From a checkpoint of a small transformer trained on Wikipedia.
Size: 13 layers, width 704, 11 heads of 64, vocabulary 32000, 101M parameters.
Architecture: LayerNorm before each block, learned positions, biases, tied embeddings.
Training: a variant of Muon for these matrices, 5883 steps.
MLP neurons of a small language model. Each row is named by its layer, matrix (up: input weights) and neuron, and shows model dimensions 0-127. Each number is 128 + 32 x the weight over its row's rms, rounded and kept within 0 to 255. Numbers have three digits each.
A block is one neuron, or neurons of one layer that tend to fire together. After each block is what it responds to, as a language model described it from the Wikipedia text at the highest values.

L10.up141:100158082123099101124133108118162146129110099157125111147138086167158150117111126086130137122082137182122092122061138135145128136138112193181127048227135101156090118192116103172173150168113138194115113107157123166149121117137122175124142072134145164061068184096067163148153172157189143108111197131169167112185128143144123145108170125175111128046178131134100166147176119152138104109100
L10.up1396:109167048126184150167064107137109072107120145103158100164108129113134110147165223124184133085106145112100072159108098159108113122117130108082151126110103093142159153076060065120110119102118124163141092068095043116177158118054159146113123136110113141152072095114118067201111120135188094131143116163104146101095138107131152112133119069125175206106093070162097125155101062171154112178119
L10.up1940:114070040090136130138149164117102150158149114139110129191121100107167121145120104084120122099121103152085111130163072235166114129110194119163139091129196128152089170098096103114134166175108145111137105150120092137173121110133103170059119100163108125111099148200154089191146163144144107140086111161097156149161182129136148151072107086137127119143129047085124123129117121126164108178176
L10.up2168:161126139081120139122150139172160133133151116176068164153027114160193105114113097140130119088140092094182090167118115094100125153130100133147183186148134141151134163159066143113156150108118169066112128135147151124059130119058189129109164159119201086084125056115125143140133189182126143094143163078161117139147121069150109144157107127205075084088202140121154117097077150140195129141112
Responds to: Tokens beginning or continuing a surname right after a first name in lists, tables and biographies, such as Henrik Lars|son, Kristian Pett|ersson, Ayad All|awi.

L5.up96:118181120116138143097162168115102088150134111164221080095141177161148132120118130132115121095107169155188106116176066179056123143126128062123166149176131138130159056106064155130141094062142135125114157100159142149159114126154082132145153099102156151137164136089101111086101136124214116137084150142131113053111147101162093147160111138109075118109136119090132103119095148180094132103053
L5.up152:103098154105089142128128038192146138111168133180132152148141109158118111058128129101162023143144128110110093086117106165093092124119138119122112108135111107126141113111156140255139172143189072163082122095090152121179186115107105117133172159095102133102080068115147122088111149131141168101104128113091079138097112126136155112176045091176102095143062121093154070116096134093118124184102
L5.up524:122139140156100130183145109171088135136202049180149157121144176118109108167117166114116114162061128148159178141159173156155150187152144129148138150087159154061124165132139146104147120150158140170112148126159064143149153170143165123161144066116164126127112094097108082106123151122148142079136113112124197102138091123172166152171162077063152080131107077173124101126088148136109090109098
L5.up842:121172095181133112074154143104168150101174112151168107153135119153101139103158189170112133144147168110088156149139130132099116147129098119130118156144114101108138160120151124050127161059163038124143174145121145111156106122113092112138160107148130136145094125118075182079163138128111119159134111098153159071066092134111143159184037178145113171127129078107122088069086109173132141131145
L5.up936:076103181115150179192136066139108117153106149099172160158133093097133146060155106155120136108086104091170172159151094116130071077125149154153113125177114113143140112109159091125088158118178111072147084089143143097076178103095068137124132176079115204091124138146121139099154141164084129100173137108078144126111126183145181120177128114120083100198091119115108049064138158139041133138103
L5.up1524:135137136167123136094143117160078132120112114131144096210162119171088132098155160143106137077192110085095143158174140141140132144145116086126073063128126096038087163203120159069167173129152095116116104167094104138173130144086087142108161108159150078100103064079130170128086168090168106087096099115186139107120130118131096140104104151143115157117149106116108101136085142204124110127125
L5.up1538:088114127113139140146091079144077166155115111128157137089175132104150112151156108109072077071113133112129121117129117147085092161125130053127094134091139068127137200142086172203169113085231094123129154146090152178144142147132083099117142105100152143161089139112157117122085155130135103142108128145116143149088158184146132181127110176143119119157052121084143128117072179153167119119136
L5.up1590:135126111110088091082150122134143134177135134139109136147112142174139112139155089105153038149148151159157079170099155139127123162092117120104112132127117074078118155142166102101115095078207166137154131145141168070158128149057170142119141127150158112139140100126161120089143121109103147135157150192106119126098139158162057118157143123073110099199138154108130151154072117071145117161106
L5.up1801:087081092108116156153138132099107125184111179134156224130121119071136132069140082158158103165052156116113123109116082105152045159164128135100140095103074107171162165184128077119167131111118088130136161183131137164193148159106124107160188126135137109160155115060123185079155144071143152120124154141125133150136103141097181056121080165092037166106118076187097117159124143137083085139167
L5.up2156:183134130144094132155138084172143136111112132134158108122080138118109104099128154150152100143125131175104133123140113148142093086085191137171118166109145191170122133153110186145144149148155114121112177141107147175142134128081119115189129105134104078098175087078041184115105115091156051077166159178146106161109069156139101175057127137118117078150089071096074070135042057097109082139204
L5.up2225:066110183117137160101154102079088173113160101101157150093113112111107069102115154137129137125090130135121127178114056167118111134198159087113102123087110102162125190112145116149169145170117183085089116151110173172168097137206123120128153121134131141157119156153133148076200187129118061158125123108133111095158103163172107115137135176136096133151062074143170129113131082108151134124138
L5.up2339:120085155124130171164108084177168162092144103165132155126122147064127093123125158111135127143141132096133126148166131116049107118132200093125163148120075156145151103116112125136164150162177087087068137105145120122152116107087102153067108069123118121088092150109163077169140125164095077075126095168135135129113167132185128138084079143153163090077066115094153172085164111150105125169128
L5.up2482:098127127122139080094111162125147063130157137096123137169139171122094134154101095106043147102123114100109125114120077143111103116098160134139064173094130120138104125108152169095097110134092093089087095149200138096120121129104135125167109072131120021093110093107100160136110172127127091126128122131097150147097100158159148129140099105113126100118147128177134070109127123172123152162114
L5.up2547:117147128152110150082152134124126103148132123180163136154124098135161124095142145153144173119132078100136139113191104130120122157126186153170109152149123109145106187156156149064138142144140122173134163153144141104185101081164147173151131141101104068114113127076101124167134116104185125119157150134119130085120093177169155108133164092141129133124077118130150107044145177128103067115111
L5.up2626:110121178109162144184135106118101112084094162150142127100100133109143117093183165151153126110147184118166127148167148101128088120152120180106129152177171184110113188156131185152116142199109126122096109076105148136159098123174113165138099140144134194106087122079157165079150056090142135142072115095070092068161091159136097067108115130148133131161097113154097109104183130107098120141115
L5.up2633:101092119154109189075109142148079174082132130105156103150142131114149128131109142156184100167090172056155117126141162131128030134142135199088142150163105101161117058116110121145130111151158108158201111093147174128150126149126128121152123161135166121062107123108122130136071173072121154176197122153094122095111092162128093109135159147176069170125130142072121187160114118194074127100099
Responds to: Line breaks closing a wiki table row after the final pipe, mostly in sports stats tables, or a paragraph after its period; sometimes the last total cell.

L10.up634:123149103136126141124162109157135183107107108149127136091099163107064099124082164155077093139134130096102133130043158144156084130099151090127097085155166142066146175048125171120138135173117184147109103156141168092120135142096120143124148133136111138096109146154076075055101160173102111156162101113116086120131152148128125126163166175090122115078159166175161056117158139134111120120077
L10.up681:141089095123081139158111094150170098145130196158112174122123181115106141120149180127105123110172094136099107111120156151102115135141166108140132162128200112120097130105124157144128133120134125156166154092152091054104181138148189101146132181160150168164155100162080172161118186092150083127090211147151186142129093086189114134169121103139133094095117203123112160178165111128114125096138
L10.up1588:191125181185139167083138167145129136102152144127148109114121145159114151091114143135115125108126124093132149159113163089194076173053186197095127082118100155116139138072168181149101140071074139177179139164103115133122166186120142144100129177110108163144146089150130114142115108117111107118106174116125146175162121170180097116163154164130160127153118161082138165184135117177124099148132
L10.up2094:106123117140146149074133139148225146137121130132152163096116154137095086130154151154125132157083109102095113087168158092102084190136064109153134061120143144075162101160105183083157139134175142093150095186119118121135150155156131120139155091171122087138115110077153092092102056109125086104127100099137171126151172140154178156132127147119168068153148112162110128114132125106059146138072
Responds to: Newline tokens ending a Markdown-style table row (after the closing pipe) in wiki tables: filmographies, track listings, sports results, election tallies.

L5.up394:130168107146054076097084142136107143118136076177127113111126077151150101088134088192116109139158092140145137103101141137083093151063136148150190092141116176131079114138103129171089146132088187118158166132070161100188188160056173144232102189140128120153147175093143067144092103128080096138117148138111068131149158142087117131131128174094148141096096106080164136091115084160138115040133
L5.up700:158133147140080153079068169107148163157114182151147150132190086112153153063105158085080139109165131106092103133150111096151142086070130147129121166113110091082149133095126121112131186118139152140108128104135180118162193154112101113192103184129133131161087129115100135180174162163104089208109178166134098106131159144091151162139106128072064107138123157089125090111107164120155058124159
L5.up992:149136104185102152151103160171098124156142147128170100089076129149129108145135122144170155075230086105086095161127134114094101095053188168106134181080112104157112122160086127141079185126105129202150134128123181185140115106142100133159072125174186082115129080154064140132092103180105095130130133181123125155106147148100128181126152100089123130157091089140193073113151171164073105136188
L5.up1236:111105093087093170133144128127115078168118160141148094086150117122115083147119149108118120118171115107139108146172117116021157130119139132132146102091114088125056191147108117119127160143118167092116073181146092131149139134184110116150044075076105086119140108101109112129146119148132070137125115120176060109147177194172159147140126117130111085163134122097139091110089169112156122124173
L5.up1411:145127128094134166158081151183110157161125169145165139135204116133070129116152127141152162066119157092104086127180109154089149131128193113114124109114123133160161090121066192148111137141103132117130135143119090090164172130185075136153118124105096092133102062101130155115119116132130076172169132161165123149107131149062105122147167136133121110123084114128189060117124132107162139129198
L5.up1495:146172099087075118172139133166141102105121190117089119124140161150112116144112087144219132187137123114065151123100103133040111137125140149165141089112140145130116135111150095193140082105078123058088094117132124111116106178113109067128144126155160113126172122127162150166079140109124102114127177147153065150128160137175149191088117127162068144097153118114144126172100125112110193131130
L5.up1497:106176147137117080141087162181128142053160135168131162146155079113122142142136116177150137149186080142130190110147107080071123110047165104109139120073144103213145138107074133161106153134101132123150110114147135161107130157128113160135083196096150124151190102084066116121117066161085100111108131160145103092151157125127134134138091176094150137087065088147168139118113077132115116145126
L5.up1867:145185184125117102167157124121124182129098146178124084164128112116159123127181089127141047146148124136165140122157143126093122070109189146075129126173182178168134125128078129143126127090036176131071167107071143091194158111139137164134136151146138108162093149150157111090105090118156138092159163129149094116135097081145189085112095190145148136140126104151149114111124126131078150142130
L5.up2077:079127138130136189069059175143080159173146116114123156139103142107178079094093152123093141157139072176159139094117126156111132082130136127122138186158109139099128032150068139082136152103138176140166149104080065137129115125173054126117084065140168117126119097134109140145146085122203136132171082146138180123084132143153141130116173147103042085107111080194219152128130117157131104089136
L5.up2180:126156140153092165160103154126095134158123146130139123098118070095164067053126132093159131143184152098141098124198095178147151087124192176120136169145111108115090074087105139187101150164096125138129101151073068136140092184155136075155101106115147111164199119108097081159135094177112080125106123138112072123088112147128091160032202111059142105115082165091089147129091143161093120143149
L5.up2197:112127124128186116155091189184092137103153154117148106133170098146151112145129142164111117096096117162122162144168069115101182111112194089109126170100092167126110078135093185194141166101171166147131119164101111114154117127114089097129093138137178125133107093083077098161169134139119099146149109151133126141163073148123126157122087161140093118136103081132169094135122101134138095138165
L5.up2217:154122118109115202081102177156162058180079163135164126121140144137059114063090181163078147126111120123153115168143167130144133139121147113103132154072149102095163121096142130106154136108143149156170087121181127127106189149127175137083127148148141120126146084096122125121105147153155105124146096144135105117156166124154152171147121127092093111170095105140186119138161120134173179157126
L5.up2372:131164137167113104096120171186131122166101105164152167138122115174148111164157116110147188173199077107122118135129089131092087129050173162111125128089114141174143114180081165142133199103137145168148139144062170129116161120121148169121129146149075130155170093050095097123125051169113140134137140147115147119124152097121128132126136191080170155155128126138163134189087146120091127101219
L5.up2581:128177129144161162115168079129061117168184143106139112136220169111096154056105147217156109117121174153121138130092117111068171150111129160168147173133128096175125035159122078127151155064133127123109178121092112083127115200058131152188100149147114088157115171131121206094094144115117186149127119097123149114150154111138152121140156151121109171141146154161129112131122086129169152090142
L5.up2788:163195144092123125111140133162075136189153183102182100104187127133137158094146095104157123129135110161061144103168071114068158161101179189151134108159108118062116156141109141150122165156115111103137133095073080098171191195068097105148105174144180125110081090098142135181107132076145094170070122174127104158115162096116125154104139092054173183137131059108060130122113144057115108156113
L5.up2812:128079155055080143152066102113073190086138143101129099082152160114137137167098117142118137066160107134121046105137197179125176109107102131131135152069154110124134076137078137092117134060103157099141152149124132070095105137080117085141147108121151133111144127098115145101119148170107122196148117100146137160132129118147107159142182179154122115140104139097114104109091073110150111127192
Responds to: First token of a surname or middle initial right after a person's given name, e.g. Calvin Cool(idge), Andy War(hol), James T.

L10.up23:184124083126114165155132149115185105140204114124159166218163174073096069088188100122112097101127153094134088166145136075110138110171152152153090138112112150157086121099172063127197154148153084103136139118204179093114078121163166114171096094075078104102065078194144063120108128112116113143160121116113107112119130113115102147136108126095144098159101185113117131114160127095113108092079
L10.up1465:143131131155136131117090139163102131133112118125129115136167132125158097117151127093066097074134097128060105123129095139132083177155134162147130111141091110142139125167215146134068181170118105070126186114105159114087099072200171177161102169140125083121101169129117095161135125104075125090086189150115100121102100137101181183155116119049144143132124129128161090172164119103125117112147
L10.up1636:126160142163141140147162181164119124113123170117131081087084132024142152135087156112096134110094142154149078080158121119212156164050119081108124193082069140118109098068180139081135146129118115113128133139027128076117113092174071066159136132138064106181180202167197129112107116165092128087084110038150153059117139125135140169112121193092090142181140200129122099164183095140139120044147
L10.up2482:050150097136141131083102147072149106088128121142181110167143125126115016157126144086088138191123090117158110145079039134147124145119111137074109131139177105102168131106136110071142089174151121181152144122123176126065114111125202110196129164147124129183158129138126143129050071136135091132143145123053156077092127159083106126104127087189092141113099164193112167095085122130148146107200
Responds to: Separators and words that come right before a number, mostly table pipes in sports and stats tables, also colons, to, about, of.

L4.up1965:092163142129105177135138095086163175153171122087116066141208092141182104135138167170121146160179102131175036068196135188136138127103085177086165184141129035122172072084113095108100152149154123112133132094077127152075148132126155074165136083143128137107121148130149074104131145082138112156137109225138131124121134139174127200066139108119107155136158110118153125142107167134116176116111
Responds to: Pipe separators in Wikipedia tables, mostly right after a number in sports stats rows (e.g. 42 | 9 |, 38 | 9 |), plus odd mid-word pieces in foreign names (Svrčina, Pașca).

L10.up20:140119150140123120120079073131146112116137124127125108112157111144089168158098135111119160105098188136123112102097147154069084123142105117113144094136119128090114140124101112127108114121146094106150105156154106106158157107093114126123127110079114145132107111101161140155151108122166126165117161166128098131098162194138119204082084135091170094149145156090144178138155125138108151105084
L10.up57:147171175165135137094127079179171154125110100181158154170117148141157130183124179111169117149126174106073101121162069166125105173121166074095120125142158059120111125097114139116114171135092138124105154068194109099137100148170126106136108116107154145138114146118148142109168135124161189073146157136192113116120130149141146129144098166100122131116144177114098116132120163168186141151081
L10.up657:076115128138158118086099113114134135108109129162095151067140119097131135136142194163168100105197059054107123109148153172103124103166134152111146092172076090097140077107136134170167087063114076102129091054132096158146141170098129155122127160118139127121134117105125126147128122105140100107140125129149116097143148122164147145107131197141158124117113136145112168184161167167161146080196
L10.up1740:169123131160147141026104163104130144110169106161127166126155103177174146141051127189107138145132208107127136107155140130125087099136089143113111104151138130177146123110135099134143081116125170138118086105150072154132165103200100135113176150095209075193114127105082128101104097152128133136093168140132130150092151138162076097169119151104122150149182120151113114167105117124072158106079
Responds to: Verbs that usually take a following particle or preposition, such as moving on, stepping down, broke away, falls in love, situated in, coming on.

L4.up2589:154144103116073188132080172192100101180075201173160112131162093118153138093178147141118117070122085124059095088177163118104125135093131114145121151039123078144114126131076205151094160121139114143089110169136130121146122173090120088183099081122186063173134042092100114146132113145172125136106153166180100093111159183159145154163129142100100158191101129133143082133121118146148119135190
Responds to: Tokens inside a person's full name after the first name, such as middle initials with periods, middle names, nickname quotes, or surname pieces (Jacob L. Devers, Martha Ellen Hall).

L5.up201:103078079094175116131129132149096116116126085134200077122144160147141095096122101122101108151136106136075118088114139110128150116137103090113088146160172172112180107134148175090119060177129113126121139128126125099089083067152050123133138159167147117124176112192135101115160139117141069148149168096147124167100125154132185179128102106156102066119110109092075155159153147133126143094156
L5.up299:098118085176133191128112180098156150165115174091123150165110146176139122070084072122091112048102166141142112081192080120124140114077161095147109110028105112062147140065178103091163188115155076174178107147113139162132138128140166146161098107150079117078173071149172102185082090078163142106136168159142121076176122146135110104128159191102122165108072118141128077115113117105129136186142
L5.up728:085102118106090149128125146105165142126142095106080165131077105119160174139127146125136090129101092120119080091159122128156156113088168113163132152065174142124138166135181153181150094093128117179143179138087110047078088156153136114123103110124115128137135173166113137155128080112094105182108149168104156112124142128128097121102161106123156115115114107079125150131121113130176119120122
L5.up800:097097160101091100150061124108104127090127086142126086178123135096123138096107163129128167136097086145213101103143162172137108118113173112108186211065125146126125140119175153127097111213150085090209186144121170138137095106189108106143104079138149105152186082150143161133049113130103104166187106166138156073113138122125125120141114096101127154158155105131196156103162153180133141146103
L5.up903:118121160191076113145135136105112157193141111119081083142158107201111178117072071062106166108131098071073115157128162130096138110131131149104101146127125117101139134087089123165181147161133181084069137156136175156182163168117064108103166116177113147113109157140137117107195115157183135115090131111080102129143064109132139095144090130130171123126084175163137106120123158148186133146104
L5.up1131:095118091182107121147106111174075128069145175095149115161107135110102095110167129170137149153130153152064201092102075087128183087065124165174150121110129149140121116102105111173068110098174118197147109149148148145131103094127117116114127137071108173110115148117098169159088082105165136133144144129160122101094158149089114091111130134142095051122144142120137145112127137139117173126127
L5.up1351:136131113125184071113081142164105142065108041128127133133204148136145158128133156136147142158099150151145128157111140122095146110149121140084130152112169187126123119109107122116146064167180120131155092140105177128150081091204098112100123093144112158104123121142154045100073109168113118147065157158148163127107097181109055128098072111081151134160104163093135159189142147181064167169174
L5.up1413:106073112071119168160161131169159096100139109121151089105127173170069189109089135149155146074039095164066099111089159150129157061113129142136133133132130151125148139079159086080131129143132096101103100046106154128051093090093109140153124121167135161119172156174167177186133155129159109108105155141153134154179071115134119139092122069153108139088070124076195149143172172055100141104159
L5.up1436:101067130096140088119098170108160135149137164137188073111128149121146113107118163116110170116152112123116117119135186088061121134153116175091128205097080121131115169144108164146111161125123194137138143104125107134161080118247105097179099093115185102193100088109105149205127097129164135148133205115156128157091074120072112207083076132193114133098135126201096166140113141181110124158209
L5.up1755:083142120115182103076104151196146115121071132134167193154163097115182153101094164145131094138079086089141134086132148066098165153119123092128142136078122122180166098167154135130100094158192106060125126108139179143136109109182124134076102119097210130122138114111111126080120110102147073140067161114113125128141117129087179099089180174118105109185103083167132102081117156124093144092145
L5.up1857:131129016140070139094174176208154126143118129120152098145112127176145164089079091176141085102140131144120154104163128136139187109118065095125130106066068145117086094161109073098187063087132127176147089085106163157140105078132152201123097139132114133158148137099133107148160138118099181075103176130115132132089120137109090091091152212178131124137074079197081068119092183119091114107124
L5.up2152:085108149121123095135055166153166142090127090134156137078075097156073185197177149130183150122122110165063135143150135182173156071105144099158077124083108128141079125086064115162080099103171159134102123128030094085091121177120118121138059037091136138116116081152122145120114105102135180210093110120111115183149127152149117166049197105145105105107170107052176124097070081161139146102135
L5.up2263:085181045196124168092133170182138140104070136159131129145148112151108137115138120135123072130123140111160117071180122117095110141097139126154122110035083109133164104155173064061131097141167089160172126122133138133152132094148125193142120155156144134105143083116105066153130091122148140131071159132122149098152073116156093094175151235104112127099097106131123089107127193122120152157196
L5.up2271:107108095101127085117074092140107142124143099127154116100062123130115148169129144147133109109123101126086123138141113155155196163161159168165104148060084126184114134119128159134132135160059124154168116114146149136070101125150129051188087101200087125119152146152181129136138077093113121141144164131140166114084178171150085126108123131116121114143093107155220147140097167079133109159117
L5.up2641:133171127162135105155135194110171144118071140055136123136151117170141142159112117151124195132115119123058131122146144184133193083051124111106073119105111127185171099116194211101130143149169114060095106147138089110194068102171088093099155141128158134114145106094114138124137138156081121093136114150134140132172132185124099124115098132118125129156187115117114054112168081149098095094194
L5.up2756:087088118149112104151091118188140143130168136114128130115061065140118133091121107195190123146117157047092156082106132126104175094100123115154133105075115158139112095092091146106092093177108092146129161118104159097160085104148111118134180083180133133158133099113121105128117089130092178147140168125112177136077160101104150134132119117182117106169132170126092141087135150165124139073107
Responds to: The first token or word piece of a main verb right after its subject, to, or an adverb, e.g. inter(locks), re(bukes), took, lined.

L5.up132:188112150120089135147126186102128216192126152107187077135139135095103077103153169138177205104105148088121096144127168150166142185162146167044138114144145099177127134135117116140123152146144116104083116055051143132115103092094149159135149079097086155161148057126110149116140126169148079117135123140130156103101173223078081149117125137143073115114058144103107120107162141127106109127121
L5.up214:106115177053135093081160123123132168141105139107175152087121126151148129112126120109133159156087073095127083144134161115083168122112111138084142165106115121136098114094066127140053182207093131121110179085112095140150146153138115135160168145064153145136184102139142110185095112127142111175117138148129130124124117137144133205126118124045153060175124079123147127089117109103177146153140
L5.up574:146144135132113126150099118178190100185101121168140115140141064177117089138153088140077150116109097179162091159167148144127151105060140093077140134122120117110119142096149147101126110139133166157097139163141157069120150120218072205141145109104094113138139104101101134123117083095149086156141139085094112198165122192145159114133132106124178155131140126137198152078121153108115109110105
L5.up1057:148175154124194164112111137135159196120058112205127149111130206166120189153178099129126162128156083117210119106131146118131148148074153178146150139140143108115161143132172142138159123126105108143140111028171115150161146111143163146161142117135129102128165174158138136121108104087141137157178124121112142108086112136122215149180146107133102150121145095127132146158130138167073136123066
L5.up1271:083114154106096107091147127111164061082156087142137110120123181176135134153117129101173158192094111180166090169128085123141096140145075079111087155155184125078113135104145107118113109116134113095109074124160110091103128150107102106143147129077151153125113134093097148141140155147172161158140095109119096080144021178186160068105159158118134087183103197244153103154175101106152089095119
L5.up1396:122204064157074124109150098104110123121196146090162095152086133119119185165178159133152102148086128096155163167059164112150097147119054122125173077113165155074141128118132136137133197148138172078212058141168173162115117125176115053125102102169135075147137096121103142130114158141109119073155102138141135148074136148125097071133109070134126112087103095177191149136166137142153133118121
L5.up1489:134134151094109105126167108120118131122136121154150143140118141138136143149127110135142093102107103093143119153141152155181118074181137142138088152078077150095179114083157044131104113113089171162073108147057144111146182124120125189123216107024138128138138179115117103166123116155122087127126129088101115100142159124157110090103118220085134148177127116220131176140169106100093109103103
L5.up1826:134088075226110187069147061147151112152111128078163145150127137066112142140174157155148121108115128150083093119146135108093103101141108152095085146092112071142134126127109118139117132158122114099146066140213172160146092144094139119112056129157091161094149132107111183167138174113083099134162092119149132131118064116121178097099115139143131150048113063163115149146144176135166161104139
L5.up2005:128090105159163131090141164150153171167111135141150090103139138106102142112088115138139140157078091079132131109170157156117103139133107174139105152105115131109162099118102128132165149069099181126095127137123131085139193128125177111033099185161133135130127106091115113124143134071133105119205120149120181130106109146136170088153135108146097115164041099107141135135154133142147142102141
L5.up2128:125151171136151199109142088201125113116119131109125134125147102169140096079138125078165119117085134076092116184131087114137130101060134066150148068136146142152117083134111056066139130121112112101089066042062085168170217118164122118161105123131079203136134086162127150113114182061142143199188123183085115143087124117119158170098142164084123135165116115138123144204145114125134165109133
L5.up2243:101083091139132100119143100062190120121094127164133084190108099114100102105105105157075132105144068087124230131153126135134109153102142109162127162121117113130165111104118094117162121155116087156081117128158168038176121190161178122149116198131131175129157141092090124145140102092128120089115133138094154151097063151130104147122149141147117112144112151114155103117102129141143168056191
L5.up2367:139158139118096125074096110144084072198096157167172128166087106163129110100109097097084120156162092126190019119083113123081138101099148140170142109150160107052114069085091111146162116185119205147127126135114155132139114185115144126120128083171067141141177115136111105124169126115125160150107061167134162126097152120102149181116170145105155108078175130145172099171129116093118152115080
L5.up2396:161114160139076157072087104144171172184129135152051135099123126139141128136145126145131076126108148121140138181138144096173185116114125129177079129128223169046124117073130096119141129174142129129125115120077144076116175180126061138183176168143117134119178103108125111124154141044137149132164125104137089099129159164168142062110129147082122096093154123149066093100108107125089113136122
L5.up2448:101142162157128127140115149160152128133152153169160137084140163153160068133091101110092141157063076097164150105118115111126123128077101107162101127114092145205148089115096163123159131125150145141110147165150164090132130194175204089098140092174115152159181128143111132112078153070093086140085155149091158082127121169129138139120128083109127103155174115162083088150143121099117123105091
L5.up2586:102140132149160162169136120105090146117106119174177132113081107115143111113128139177118151136173124133108150139149102118143157133095151155127112108104107099107145059129097124152066141110105186155080123102099140104161123172087197078159167082160124138143148159069149148175113078094082151170144162158137119139153148125121119152128196115115170126171134160126152099137173143200161147169116
L5.up2686:129098146108164174069121148093216073215145122184094124115113147165159116094137086148141057077126116069127097145156188155139140120149131142111152148117134131110136113158087088150105151091169104101130167135222109093123140090136149178146092090114098190167137183055122131112126129141093139103120105125126107121112054107080133155151068160070206109142131050134117153095067131205140088149133
Responds to: Pipe separators right after a number in sports statistics tables (goals, points), plus joiners like and, slash, and ( in unit conversions.

L4.up1280:122126164174131174089088156152182175150090119130072076158153126122188097148133105154054180146126127109135142130143149125139179087077119092159065117067171104124198019143129101118156126134167127116193150124117096120121131116080124171148100058122197107104153102114172157143094116185167112125079170115170098143140125146168086146150077194122090066157121194129107158162152164170110123107146
Responds to: Fires on the end of an action verb or on the word right after it (a suffix, particle, object or article), as in proceed's', lined 'up', shut 'down', performed 'a'.

L4.up121:153147107185108097084111169128103109150141102159081167119123103178134206094137141138095147139111131141119037211133109127144095126123136152151148094103150092148152119146155140116115137065146067150138187079160086118165155137139137113147169113136122111112099125139146194108139180081133128110175142119101072097103103160119118154122097097130109143176124074118138133103101172115083147122204
Responds to: The last cell or closing pipe of a row in Wikipedia markdown tables, just before the line break: sports stats, election results, discographies.